Weights of a small GPT-style language model, trained from scratch on English Wikipedia: 6 heads of 64, RMSNorm before each block.
MLP neurons of a small language model. Each row is named by its layer, matrix (down: output weights) and neuron, and shows model dimensions 160-255. Each number is 500 + 50 x the weight over its row's rms, rounded and kept within 0 to 999. Numbers have three digits each. A neuron's up and down rows have the sign that makes its largest values positive.
After each neuron's rows, "raises" lists the tokens whose logits its output raises most directly, leaving later layers aside.

L10.down619:405538419508520509523495478385504474507527528482522568462454460461514450458506445557471411530476523516492458463538460466505415499425572443571457559491536535384470549522521573604474604509461568489620524624558499391642503562573475522418482440498438506493491468490480417521512477463482450423
raises: "now", "ister", "erie", "inger", "ound"

L2.down298:434420489430536531435489467428498535512524451522440490497497443528517448427569473450522448477536541501596550439561537529463455476481587545537457492482465528528607497483529559554494450544553566473520462430466510528545537489512464486672528510549531499537468496425472470573660460514533567482
raises: "erie", "-old", "ished", "ishing", " sail"

L9.down465:512459558495582499495514404562490502479514414488473454457490476559483510567554459540506538536492532441467483437533479497578470447490530494499466439488568531450463525562540528489450433596545458583563520555524526467451479484534524463469459566505540491600504477474566518473483468468509537524
raises: "I", " he", " that", "a", " I"

L9.down735:518542477489494491451520500443514527448556469465510574503494588489502458511476487510521492492416570495478504452440511503444492504467550519580525512541476485471502511441495553486554483483487482469510500485504456479427534548523485530491488524612467516550516486496489482487450421512534497466
raises: " include", " such", " or", " have", " nor"

L8.down145:559486479560516495488570442536384536509537515559623440525463407586470548539508505454496429497467534519463517454499411561436547571551504487568504410573527529482470455495483492545465518470494522512540501582501517491531528586514463482491577537496466540515497538580512512518476538485514395572
raises: "ver", " example", "wards", "by", "ks"

L10.down312:520520528549552557489538512521491592516419439542517497511605555538523560551436486472526512524538416525466527471472510515490483562452492492499562475595492531478496497486527507590542485497458471478571486506519592433482491509516547512493554537568520550519479579551597436494430555441508520523
raises: " number", " No", "ised", " few", " numbers"

L8.down52:468587446535489534520496560550590479517482593523526591443573451622468573483439461527494522496508493525458396540439425554586489520516513463450485465571531458484495479574489483480440525470498532499549462477534568501470482460495562492435521418495509497473449478499465507441547488556586548508
raises: " example", "born", "ns", "wards", ".:"

L10.down393:529482459450495499510394469496470513502509430477554515497505514496519555417560497584517477564455485448522553510485535442515520614462583493522547502524605499512505472500500475502483515602615584593470417394446418452494493453497493429473490542429558410487528532521517478488554465406505550544
raises: " remained", " received", " saw", " won", " had"